config = dict(
    n_layer=9,
    d_model=256,
    n_head=8,
    n_kv_head=8,
    head_dim=32,
    d_mlp=832,
    vocab_size=5158,
    activation='swiglu',
    norm='rmsnorm',
    norm_place='pre',
    norm_eps=1e-05,
    positions='rope',
    rope_base=10000.0,
    rope_fraction=1.0,
    qk_norm=True,
    attn_scale=0.177,
    bias='none',
    tie_embeddings=True,
    parallel_block=False,
    init='uniform',
    init_std_qkv=0.0314,
    init_std_o=0.0,
    init_std_up=0.0314,
    init_std_down=0.0,
    optimizer='muon_variant',
    lr=0.0168,
    beta1=0.9,
    weight_decay=0.0098,
    lr_head=0.00714,
    warmup_steps=0,
    schedule='wsd',
    decay_fraction=1.0,
    decay_shape='linear',
    final_lr_fraction=0.1,
    batch_tokens=32768,
    seq_len=768,
    doc_mask=True,
    train_tokens=224400000,
    steps=6849,
    dataset='wikipedia_en',
)
MLP neurons of a small language model. Each row is named by its layer, matrix (gate and up: input weights) and neuron, and shows model dimensions 0-127. Each number is 500 + 50 x the weight over its row's rms, rounded and kept within 0 to 999. Numbers have three digits each. A neuron's up and down rows have the sign that makes its largest values positive.
A block is one neuron, or neurons of one layer that tend to fire together. After each block is what it responds to, as a language model described it from the Wikipedia text at the highest values.

L5.gate303:503528510425437513524504488499469511562541488473477527439482560481387564546450542440574505474561502536456477468455449514482518502446510458383590510539547531532449505463495507537515452432510518438475541582522557446531478599488509534514545525511470424498483514424511513618479420475508472464419511519545436550442495545489438515587491425493546515458457567558399534445483594513496446476468
L5.up303:438458551525430424544404472557419529533499410552536510551568534579495501593510436470628464514545403534522480543533483493556527443409427484483586501600581511621470463528503504478489502457433486462420495514529460442557545464535517458516503490455494547559489545374494456508422482496513467506408442553458487474509447444544534550519547487492534590526541552409508515398531505571439485524535
Description: Words in infobox or section headings right after a line break, such as Personal details, Career highlights and Season, plus month names and date commas opening paragraphs or table rows.

L4.gate28:447486463456516485468408473543426569477540515536499454550464477481485489524492514439497530550604473492441507456525499504523588449415492526426489590470489448546513467435582445467482435533508495550515518527593511552541528467467387453451513582428528606574431472416533537496341467536516490410554440507494458490604476465451480553477537550501520525545505582534502489453542584416534506544406
L4.up28:377411516463450490432490492504499477430513488549539416370424447505483432575450464498510565549512476500546432443529485498513486452529473550460468549497504519489473518390523465537520490506540527503452562564513487454533535463446448528516550516522498494533428500426484555493522483439573574482547485457472493454536443444524455544496474496409485508454551526561551544416449513526617514505408
L4.gate90:524501432549424455488475519443474611403413433540516445486531429486578500441451543475511556506602516501529553436512471458462472509452481552465502543463535520583487538420530603474501552473478516435511473502557541573509462521451460386408516466545462516503548539578502472540467471547532435505342459481500522510520543452465574476460542406486520459555549599474443523408508479496454495484414
L4.up90:519414495473467474473505512547556518494488564502457541587463512488541453611527563505474491460552414453497466521484483516419483443552549556435575572383584595420500429480555566557517534490492490519502509508506446502485477522472415514481429441535493535465507544485540498487531499530503561616481481461491437566563444462481491480521449566568458465439451431405464492461539431607533425506348
L4.gate181:564429513511513436461642448524473449552550511601413472553535479563502500460540490576561459574512498578520464497479519526436459429471428476529484421494485465496535467544526480606570537507479379449473480468591386517403488545504565493470515584474524514525606585429500437490507440379432494525458531494516444514534412525514549603498545483469506572521477507511484560533513552595558522486505
L4.up181:509414552511432538523517544499553506510395545539508575556517422543486535494443516458582522570575526478547472571439512542521426497544476577477443505487441465510592496627486434582477538464399391521481457496553485530364467531545537531529428513569498523557543432609488484530519453450550476491558576579551438486543337552530465595490508502470517536539453455538590541564469462515599515483552
L4.gate189:485535502532569423475526439449389525423493522421526523483505493443465501498590458449447493454548617470437551515479492500466552494448466543491578559508506433608480398459493497480467555404544466480448495518566481552448549522463509439468474465491491512591508489537527503556437422453544499527490465513549477537522524560463568462476511520403485433474462573474519469589478522446499548478485
L4.up189:551524464596486497501538560477515457471458402423498605514492463467513497505555488481546588480523545481541481459525482512477491555555549493536575513499534505536480377552521449435423475475524525565522489605483522463531555482527529576549523516529441468592483600555551615406548518518517548476451584489547598554460535553474507484604565484594436512432461542520489600550497505496529493568505
L4.gate203:384516516489501462450522458391467512490486483495647551436475498476532484474522451508424466550546434522585474474467582430473541601495501577550597534491556503466577505491545484400624487453513440489488498541597520507502482554536523512472554444489486486672512486560488469496520389489516471496500490420470461499479488415587397544544496398462534514538505566506579501532503521510425533516482
L4.up203:435501447562495531457397421514439519507494456546590438463403604420577486526402469468548515451500545534507477412505528559469448516533545506476488539509525392477521535501509475459473521526509497416501396510529433495524598515473581481451496501513502428523458502609420506507494517511416443500450537420514465508530612503581453489467477504490538489490500517564419518557531467523547582529664
L4.gate205:429528462444524533512532408498477517495531529530549574469430487487457587480527649596464451528528474520470501443435468527493562552510565502545456517555510423521489538521530464561446518541507393513504475507504434486474463530561446432493504536430500457517557479430453552559509443598482523535468440547546497616408626500555521459548515474570545549571531500522503454490519509455458457530485
L4.up205:481361434457523589440450458536545518512446467525517457548519401471410442527480551449456472557485480528493480590413585542490521455505504467435529494491500466516516488490544370492373614496534516527455544497445499485495451475637454532497498602393452485528484483477467534488513530520525507508443464528559507465520482467606464460466500515535445635481512487548557553445524541452468539516531
L4.gate350:552574553494537475434447536458482529535498492523435450599486584502525572551456472500425577544522446563488544505405570527538511476500479552515497584638486463474514449492461551497512508480557512478510507334464436542369466483571550579547526528492580499586504488428435476531488589514448537532574503520507520475490593509482534552575439517396553583536395450471523501494476531513470475513566
L4.up350:480472440643619436432466508470524522477550563417495482456423527545478457482472418532568521560577577433552594489504626499466511543536471567382546526479433529522455420525504408433380482476552494448447462560551515525525470545437560512522504466508570458447479501449448548490391546597414583471485441426523450526486484476409528487510484493483529461483527463478539538547574460455465482523533
L4.gate386:487466555542457559460545535466473467438519427464468532446520503500424585550462491511439460517528467436550524466513454515485436476480559496564509496428542451423394491520559558510490569438441542510455513563493563539532478553540564476497460491497531403519464496459426496465476436526466459478458556505502393541505516453522464635438408579482566473503457537527547537470517551482502514525580
L4.up386:465498431553432542612466420448385526454535497520536453474519425532560607462409439484434481502609446520495499449557437498561489552484530421472515513508498378498483478497484546572477510460497543570460498522569550543547505465526523566530418512516485492439448458485502551545480418489421506542512477496518524429506546469546396547473511428501533482476491438547503466516527436484475523445530
L4.gate466:532489489497464472531524539556429517486507540486519584483460515428469547425449546451507493480520632497481521453546452516521479551431478433430558549451549493470508493454534471574484550416624458503454471537543494529497512647398445490554417523435484540513486527466474496474472580413398520568517503480563455641583486473495501555475539466456558603453484487604514531446515542535607407515420
L4.up466:527485578528553451494561447522488525492567525463570491525564476509511651508539555546510549438467517448479563495574387543457502369496444488512543540540634516439476468505391489562464646454454502465459534450506437541513500540527486469467498526420425493499401497492435569541537497470477532495448559490514399500499524474509468562458427479440495531447554510492555532456461416537533436453515
L4.gate607:449538443552486580455540551604490432481426469513489421512498511503469476578580471455599478504541567546517506429528536491525519450434502489519481510502510473537488557579468518525532411467488504606487540541443591522449522576517473535460629534479472524521537437523485566507486574468426406494488507544564427481561437497611490533416476468567591533480537521517459430396566514566556454449516
L4.up607:466571433553537552522530496551510471430526443534494365493487491431486498605555485404536514444501545504478492574485538499451451413425442542485545560519512472534501518520452552535466425518437490611365506555401607471475496575523518503491600554524497546469444564495471500468470535477498483507493520497560491490517496528518525488456498512428549536473556558488522440484565520591511446594534
L4.gate610:534453608477549515507521539593536510529522538533556607569525456491460500538504545476478646511499593508466437486506504502442539471525508516442445614522465483519457509457413544561491506446470448578479540533449473484493583484584519442511596522518523463544530501495524572521458498470518506590521455472477541491487510484544552429465477478492536398488491362510517560628518397529431503539528
L4.up610:401493456462564490478561469571492508474447513491521455481608499517459503477388554413456534580485516496531507584490392503582403487551457446414476566492486510573516435526521447551573411485501455498448524520505484488502590450421512466527563486474533543452518425465434503458518439439480531395572484531499278565426526524494459497417442500425499527466441531486585479471517503539480481499560
L4.gate643:491564528502549475415466476522477466576506593462529535456471504499421536520484499506586512528488511439481509477542513551552566470540394492497418482499511502583551622565593484477475581521555423476506581485549475515470460576425452531489562530502471457564509568445494560594519573494559537516423348477436396451530571487491603554464562519482590579589506506508482579502479617568511569478496
L4.up643:505555587477501563445518502437506543506518477434492511586441486429504471565523405425562599505485461486504507538592500503475513562440504420475473563508544549503451519530582472513441567453486506445493549455483454497429534564475444522527653409511495505479436491448481504519544428524487599564457452502480427455495556384509457545532558477564447517468475497547454539581512488438558515452495
L4.gate694:451507499464539505444481538511480458483467480486499553402482507468480476556477501463545455478546518457529564436553480549467498507465530481507493513551558545571524530515554383445518597443466518520584470466485457456609378578476521507528417445440406486491540464485518537473520467535515504565519400448466535493490507450368483470428471543593433477438547608541524557487483506519476484567455
L4.up694:497507552545534544590547510583549464595489528450437591493423542463492495532476504503512601518524506618567534509513492506384559495374487479488560484546482580463496510547459584485445569509463551495485566516526558538484459476457419539451550458374451523569485487448563498613450515500336477526520563470453517456585552432437591391493463584541429476466529429551527510494479382505380496503509
L4.gate715:552493483550435579392574429469457485535482509493596476503528523477496468516507524512480549516575566499459422481428477506481539487545442575434522481525409501532492500491570565593494503459508471447536502467515484459493476500511495529461459466510556530495485486552437478629526432429510510530516591423535420537517423566525485471539485503404437506437458548577447557423491472437429520429618
L4.up715:478585381569493438486507472438458448521533455488604521593490531518488516551543512463384494458559529482381425512463479496494531516519589472540537470519408574517402550458521533446544499512454501537485541460477547491576513517483581501462563543524421483565469507524497622524529412515521441568546492501475601557495516466473542530478479520472525456545558499487529461534541601578547584501430
L4.gate781:492397510506523496475517335468461495538506421445577536503489494469585541606439526534597500485562434624534518516516376476465531468546397522619544531467503523555448561554431486508599401463469504554426449540549513486503467476400573548474593540441489491439462520486501440499474450528548538538456530484508423470529414542570551534593465477513570389534509467550492480476411522565513599453546
L4.up781:469470553500598558477462411434457547504602483554565547593550509415471491490506462469491544585503483599462398493518469510527581464464478480468467490515518470608531508465411611467519445574410527481538482459481592558517425510531501556420536533459552477483511507571497481504490596440593420565453461499490423578501449497439476464454542490522569551511489466457587484462508513575489561495476
L4.gate822:487510497556524476519448464498389585491494450495456560466441446475582486471558483457447507438544521336450507413355534450522485517460507525468383503548423471464522459480413547532543510488498510439546481565473509451542444499517485459526490487534496538559502516481464586495498491420540507483525415484530476429534459558487543547471468545482569491440464457506449473570467554530427575626430
L4.up822:554469506559370490363544467424490521485462515551549500451566549495565458490493507438536511438523553489493525500517507533580462489528525486418532471499475454447466457429528457565430523388545474436526445595465579531511483569435468516558529436590462499509435433466547603560552499480504480536517491513486505409470496428486503479443476457461548446501511525519490531576496570572568577548482
Description: Opening subword fragments of multi-piece words, especially "acc" in accurate, accident, accommodate, plus ref, disc, f, adv.

L3.gate154:525516540488472394552518468501583468448542454517470444532494423458555478557451592464562474530473454508419553486563556496458527544482497498459465484505512526549512445497446487447511579531504500528477502492551546527420545551507647523584452552533419569523508404564504513514537425554534465563495456556452477462626445432499405610526577566551547542513466470560550581520524512477471502569462
L3.up154:448381494429554490598480495483538459436439483544473463492601494358529458647566573443552556528496415457453486434568511431410496421495486489521401467513560524528462431418504449372488491520493487501472521510559497492466554500529576515482514566577486476533494492609608589522531496579434464552480527504525493515517402515451392560443525539528496509577495470425509521469530458511417487508472
L3.gate606:374453559562511487556504568532529489511563502527452458484532430414499519473513520524591576603492494429525471473502518421514530484500538475477558464473523446467453492373539422453541483515570493565398515505548504496456502484503507403516507446468553516579435399561484521483529409529519501573425498533478532543472487502490518515532521465554510507466435528426431440459544519543456571533515
L3.up606:457490508481506501505548462381545516581443517560594458446514448471532546561549553565496530615485495459457542485451508462545573528476440506619577491449532453420469495411517514418535543603567552581478469445447494472458589543420450351476461478504532426481409527561485450483504409496493505538624552585491469557502520448466525485528610530485537518564437505556496519411590603466455511499547
L3.gate617:520491463481564461464493451484485480394474475528510483541505501455473560586496500494526490483439544426587521540551451516465582411453426479490585443410541486525523524465451564474501531508489533466504528498676479506471529467477504536482443501434528458657541584488573440514575511538558448451454548466437468543500535408474543431562488422509534513461453501518495431490537586583539531507514
L3.up617:484484526524440403508485451426518514470480590451508526572443590601510537491464529436554448560531507490499517552530616576441391510491461505543513525437500445465477440425487608530477472443522594534404551408592489464476584546481477500425456570518514499530412585513456464509532479539390525556378523509512480534598460527453527461489495517564538524537486560524500499570532589561548496476494
L3.gate826:487531493561444496515565461604519546474525559459461563558449468493489556488509490396455558580558475513600419428510466467505537473457447409534497415508512514555539585465449516538569500435554490552613465469498535504419558523542439529503550613453566488618466524475507492376500452487493463549533434543508467476430411457347545483590410586485562554572496507487451526529527563487406582520522
L3.up826:510489511538513478510446472519497516468538579491575471541500524552496598536510595408531440490505525592534461405534579436425555546449450424473480360399446541567421514425513505482471502538603482485463534500522530411472505408498485436478532499417452515511420543421502578478460441470536458498510493540429510423482446536450545461567573458443532435593536596438499499495532518512506536462549
Description: Month names starting a full date, mostly after "on" in narrative or tables, e.g. on March 3, 2020; on December 30; by October.

L4.gate19:465520568495537544465538457484560503492574454554496561476479448390526474566498492474426516454569551582515489380488473472445554423457477540493490468528463482534399492455451514465519502490539519483541555475474517412476495467555489458529543539507493480617546487463479552509466469527496499508453584504437505580537395427497463434545604432452568574549487573583507576487588501510544483655524
L4.up19:560481563463515441557522491522575558505586538485454459509522509509575456519530517533542531501427533463495355493471546473498587497509441428566492492492516527460446486501512474528561422513482431512554525544544506508495497417436499463560512592472484596474518476498473472535501458487462442529437557569508537546523419531462490537493505443372552425395455455554427404407522496503430528507495
L4.gate179:458565520412537483588533543523525520494502456476473470514515493553614555504529436473553475503549475559505496460385519482398490420573502425571419457456390444538428433472459522414538532504532510586463573457524514488507575508386515531480513434489579537467480524464542493517464482564525538521485485500562460494507399499510488545439575518462571540516476514473499471546595474465541535463472
L4.up179:461476552470486505511510594518536403496499503508361517540408507547490403548514511416585529555512546532537451464472514525391458475579479470513407452497589447457576464510467398451621540514580528579573558543516522524462507492503544482517487505569560515565555418445481443515473409530528566552427518466549499437583448457469533611553545495445528562466473548500427460445605529439554513415547
L4.gate244:501523521524452435625511484416456478498471491591461587515504449518588547612530574487523441566493537470439407508475509469514554489581453435483478537414520461547552492538627428482421498521539455599499574496541516500565447547509434462505518556545463483545547486434596534471517475657472470474443480627564522405581431543517479549556472540521504558494488548467553516482483573496471524461570
L4.up244:502562578512491480666460480486591555500500461517513511533512428471488564602505492451573493503559433529481530516583456489495474354462537481444386511451516456499504610545587454526486455475527598567512507461546488440505494528479467609523499585577497506512489430536479500571517482625580517558473445555541416489663517507558542520576514557571546531505489504514520504470518570565522511444443
L4.gate352:513500516569574500583494445511505611445507481526392486475520505516529487435480500416465471557517579477593486438442424487487466435553509438508444559428464486540468599532488453589496445548508459502475586617523548443548507594439470466506530418514435540565553403408526519628477485535493526437456444482472520463493542649436564488514459433584417562535559490555481543424516473506525461506608
L4.up352:486558513561559365570561511477486544572460441500402520494468463452563512533452428477499433539539521540516422544460438537504479495504494391539500457506468466425616543494451507428586526544564446516402487527493520514537420504530479533591538453542464510448540522474488499557558480539411540501444538515571517440491483589448527449526554477442524478435516565588511548459465553531546482555435
L4.gate434:443434528537527496534566494452526454432508521465516433542524504402508571396478438513449473526559541485446409506511512460548427388557506500445470388497545588462565414502426538501466415566470613517479496561497506503541515480565451464469536596451571457628454467405571485436533543496515518482487558557565496483429555496496455508494559592425521539481577480521499404551478520382477442617480
L4.up434:416518575490533526454526475510430507422557377476504483517472511440466465521481326498487480547607500526514421403532479453533448514524511485451536446489485560436488543383395499444436433539514562448405514474521482629465509393558517437566510511520439509594529445452561510487461528476576499473567592513497557543544478416559432518574501461483486478528489519547511494585503500357474560585421
L4.gate460:524489626561511515503495493420457448545461476597544455565410510477541430586505545532486487469482498387497477446491513436510585527553445495441470451529529496508503439451465475496532477446523432585520491457442536494571548477577495449489530476458509490565518537424562530392442479611504505518501503496527465423523559528526420517404482427505573495547518483565481567560420455539564476512525
L4.up460:480532574479530494525486463519441511569473433473584582495448573513573423512571510500459484550397520535499398511472516651563544542514435589558504468415491487460540486496557469504465563473465537571532482454516521460572528453548482523511510480452469511496488529470552513438491432592435430508618503494600440485505497493568439434494432467433457569458574556543534545476456496480480533562495
L4.gate491:504588529521634530510514496495517551493475518577520420535439478547543455559535460531592493587438537542424599420513489520490461568508501538559639389473448524462480431479543528494437509433500501572492485443598564562472558490407567431461453509541446489474502429482494562438539474474427533465597562493488467554564492439491522462543462494402535512486491519481492435455488507462485536639541
L4.up491:426523493489464466427552498664491470532533475488474464535513518568531484459428557456469550467509543516476376524503438505528522459471467436591569484523547462487505526564458485476540485419441531597412488507596412481558517425495510535515570409482433478591535506505537391497411470408477488443470509455538480521533488523581513475565496499492559454549464472485497488517466532473517457615470
L4.gate507:438469518558513500614383541565472484453481533529478547573520516550566494510491432404495484545540459483632505511493520462498469470544390457524516499507511535510495628456458414498494517595460447546504484541467561481486537476600440476521561557494551381614488500508492582536472406468543410607527533523459558493532391535543493497503506458545480510506434542578503525537536576482569474514457
L4.up507:509550533462542533553567482578558468518504457526537517496500589468548518474566543500495496515534556538444521364476541510552572485479462522572490507548622497497551513447488463492522483446528507489501538534502511401466544424519376419527533501421578415595435531476557459447527530445579489553491512443538430555500572521434509463374499441521504501501448499451385538428514451423511475521414
L4.gate533:447506471511525511492443514495484545386509511449584477413545408539601442481528540461445409564604464515459482499407560523427572427468405447550489469514549516513580590512473491423505481430534474499525524482538519504475442511466524492449427466461370482546489548449526525458503443599402520555523509435508571487516608485445480575451545476544525494498533638471459510402546516468453450531554
L4.up533:532401567459500523541472393515476519499577460493431509575484530449384560558480433542658502489428527515515455506469482519447539503457536535543440502540472530464421445520418473529483443545533532497514496392534512555457526440502538446547425450459490456556410438522461505520506466415491500440418473542494460556570478522529453535527521498413489505550597502578487445532477500524510467530485
L4.gate611:508470508426570379519442456486491526526469491543498456558450463572465484589546490435519503427554574583480478476548478477548610489475424418706410506518535487585430545489418463465574467467598528487575472522486561497425524529446495501509472437493529400539448465502529358466471435540538563514434442490470551604504533508410505490548503496437551487493449443502493561461489509535477582508485
L4.up611:453529425449625448495498484506464488561514536554519517591465493472444442494598412508464487517547576563471443476416485535517569542498401485577623450452427431570552510467519430538508493514581419471618577476493502463504459540410515509495512463477569471601442526533553384615503507532490506527409419439472492593479520527522500505525437346446528536532508476579521569432538496496594412518526
L4.gate671:556445458419372547489501458482510521481510462394426516545437422491481541470530510503448552415553472536558563462525403546430485422509441573468535489429551489517446534470450513475542494489559456562554640426538537472500534557604565453517432482542527458479497460491541410439483479536554639614448473569475529507471458410596528468471547503517518514520441465471466461441532450456440570518529
L4.up671:508535487435456583556475508429598493456371515503484503554520478553508480493517468459508569416520487512529536434512411510403484443483523530527543505429483372564518521444463443512511471559617460494506603455478547448466563507512454438483521473555493474529458478488369492516454414593496556510492476437473474486524495457555509464462564499587513521510539497518462490476493455479582497520518
L4.gate716:525511590435525583471496473430509429461415506480448438482590472450481524486506405512474513513572556507468513460436542474461493417517429537442392397492508468550367498448465451526624543525468605529428553455461479433616450459452581432528433489535471545593500500407477497479517561553485504407492551534519421528452629402512497561467482490470523515501472603495499529520510479459466483550553
L4.up716:526536519542414557486401498508524458565542507394474474570573544484588433549513448428551508544504532514594424455550469457537584553489457487417442452493449528522504468419485402553448532449506516472628501497467554512521509538525562451512398439571480523444382489509535494513439449588517485514522569561528522506485435525536551452436463452572518485429456507523469511440538544556545498575484
L4.gate751:544513512478456477601539488554444463563492586504535528508415421459519524460515507512455540540507502559441459389535504435529545488451430518450487410519499497496544444523493468443556526490477542476462624508518488494526514597443455494414473527516493446557553559499513543539487386548478390474574554497523475556471439620508607606479486471561440467540438512473519481558556422484516602588531
L4.up751:467504527517438514455555402503541569505550478484459541554466547532438474568534556558454552499519597465462535422437457517554620590529563464501424487587566533473475511476538486532452560546528452626516474488483485465538478460527567428506478470426579426508470456530425493590528514383553476501476556395511508576538559417436520486566502485471492484506494592467461433369503472559406540454482
L4.gate754:435519515504557471464441446534451525487405509505480533517395526506497470538461461519476567439513527461529378474501503483546473491502404505463521512405501400473460476508497489547429494470483454547458547485494434564449539521470541492518426432469492525549571545453441563505573456534483471545505475517486548573512485491522536419491472555541573557557527488446451516480568454407408521558456
L4.up754:498502477611483473561490438540483411566541437463508525508463527524587489531533421601498507587454492473528506429479545463483558495494390524514507553442499522498544519472498486518494441438535490559441575520489487558499523489524445480583433525512439480419483498515504568554504495520449429472471460545423441517525556485526510482493569521588515475523501547472604450573604616490428568602499
L4.gate811:438561491456535472468517438522477492469587543529481510503474485465524380568587450517526508541492476480541423517485499625587479522414476550479393502641531562499493552395524403536499454451438456516550509534470520470500491437508462450513476415510471455486639457445487601471508552430467472563512506481476574500513489403491496452500481448527488498486557523499472520452544513447514504497513
L4.up811:413522482467466430423535520485484505546413510481512561527429436420423545562603551522494461590528493520567428552474568512444526485602475439525481609504525507523497526478529457473483427567484431526393580509456395509562608609506590471463496522496492510488502515487529451544454494477581511487494435518532446475500498490508464567479504459515406558369484493550512449564513498529508471535562
L4.gate826:529516427479509454451497554511457509486525459523464513498536469500549425585479458518491492482549491500531575496488473467512509497476495433499391476474501460551503501448394507470565480442501441484549455521492406487491503450486464401574566590526483555537467464447531526528468493545492422558567536610450450565490431479453592541511526535522521569501551521435448497334504467490516461440433
L4.up826:525455524446578435512483548580497504501521518440391462617567566505572468503535484599545540469520469465509574542488466519491538445461536522533475607421522493476436475477530444512507551530610375417453505472497567480410589488503506517582500487513562536568444493463542534474581467574489528492554544403436484429406578459458425519434450499504406457493488514513425519562525518500494489435425
Description: Month names inside written dates, usually after on or in or a day number, plus the comma between day and year, e.g. on October 6, 14 April.

L3.gate382:478502504438520502523547450548480496376436418507499429527439523475484550543528539537577454572529498471442461448512499426475471446480422440560435463482528499568566506442558488581522453447446485497489487409555482482519482509540435556407512510521557583661548498589476529450506534440514501498480522560582524478509547556529587422505436574406442511516368529524447449514485505470480525482571
L3.up382:528446502416510444464623498602588520407478479405483524449482515482430496592473508540443487516577585476485474507514466442417458497496466552520481455498481410598472626445511558498585570505495486559492461475512556473485483422448470523446442385517466476552437483607460495437546494582512486520489475367533411506633479469483435496493510451482534475480554538485461458464471550420469520432488
L3.gate418:467585475490459477546521526544541546516519399509509514477531404493469521522514498495573479463467492529456535492482420483582531513393481484397503540565622555479438473478511447498435374478566572509506518512477525452468569481477532491527516491516411490511530519568491485458508555582421533539471494569552491494516477492383501569505444444466544499447547456495443404504501399512469550514538
L3.up418:573493489451530460526530439436472560501501498442509425478549487524486464485434553513536461434433499552409451478469486461573552643440438437479498561562492513557536446481558518544477521513585469471509515446550507483553542529465414631494627604486528485582578471659557489523419486534517553500498594548518468538575503496479517493541451497470495526463472465426542493534535506531432487452504
L3.gate535:536488557392468521453486519518489554453530520425503468548479501497546441490537519579522474441497423527397455524449393449485503470547512518465487524542471538566404522548454527547635437484459515576467385516486501533505530505488528492439550576406585516515532450464543590481544404552492488534472474547454571496504603537504525477540473613471493518420524612512507539461514473572511530527496
L3.up535:524509527482511501527570485478550482477537526509507466510499443513466589555535478479400459482487513453487580492530522496566535496382529549433423506457462537570516526562522468561483495455452532508491534585517556473506544503543466498485480494587504503445477561613511484459483525502506485401496472412378494399495477525451548566463391494506480582429438479501592487428474517560477437493552
L3.gate757:465501495460578444456456509479493537457540555496538484572523530546409546521444435498571415471500463485520466465486520556558578533474531429506498493498548440550485551611423421591502577572462498501472474570508531493472421597483571467587534529523472503528410466438471492492515367472418431518451407513486506451415493490558416459478580516391520564509430516451523520477414559498480492499517
L3.up757:492473516550531509491568456482567495525496525554512516576471504585507562518506406503612421488468453364459577487439499532565384482488406486463486509529507547574482615513549546584579476457460518517448499490463426483541462446469502544532557488479492473511415475463496528523480465411533454569484476487483472474506420457442523441407500453494521451406467513433571562421536475508484537464502
Description: Fires on a first or middle piece of a word split into several tokens, before its ending, such as rec(overy), ass(ists), D(up)ont, disc(rimination).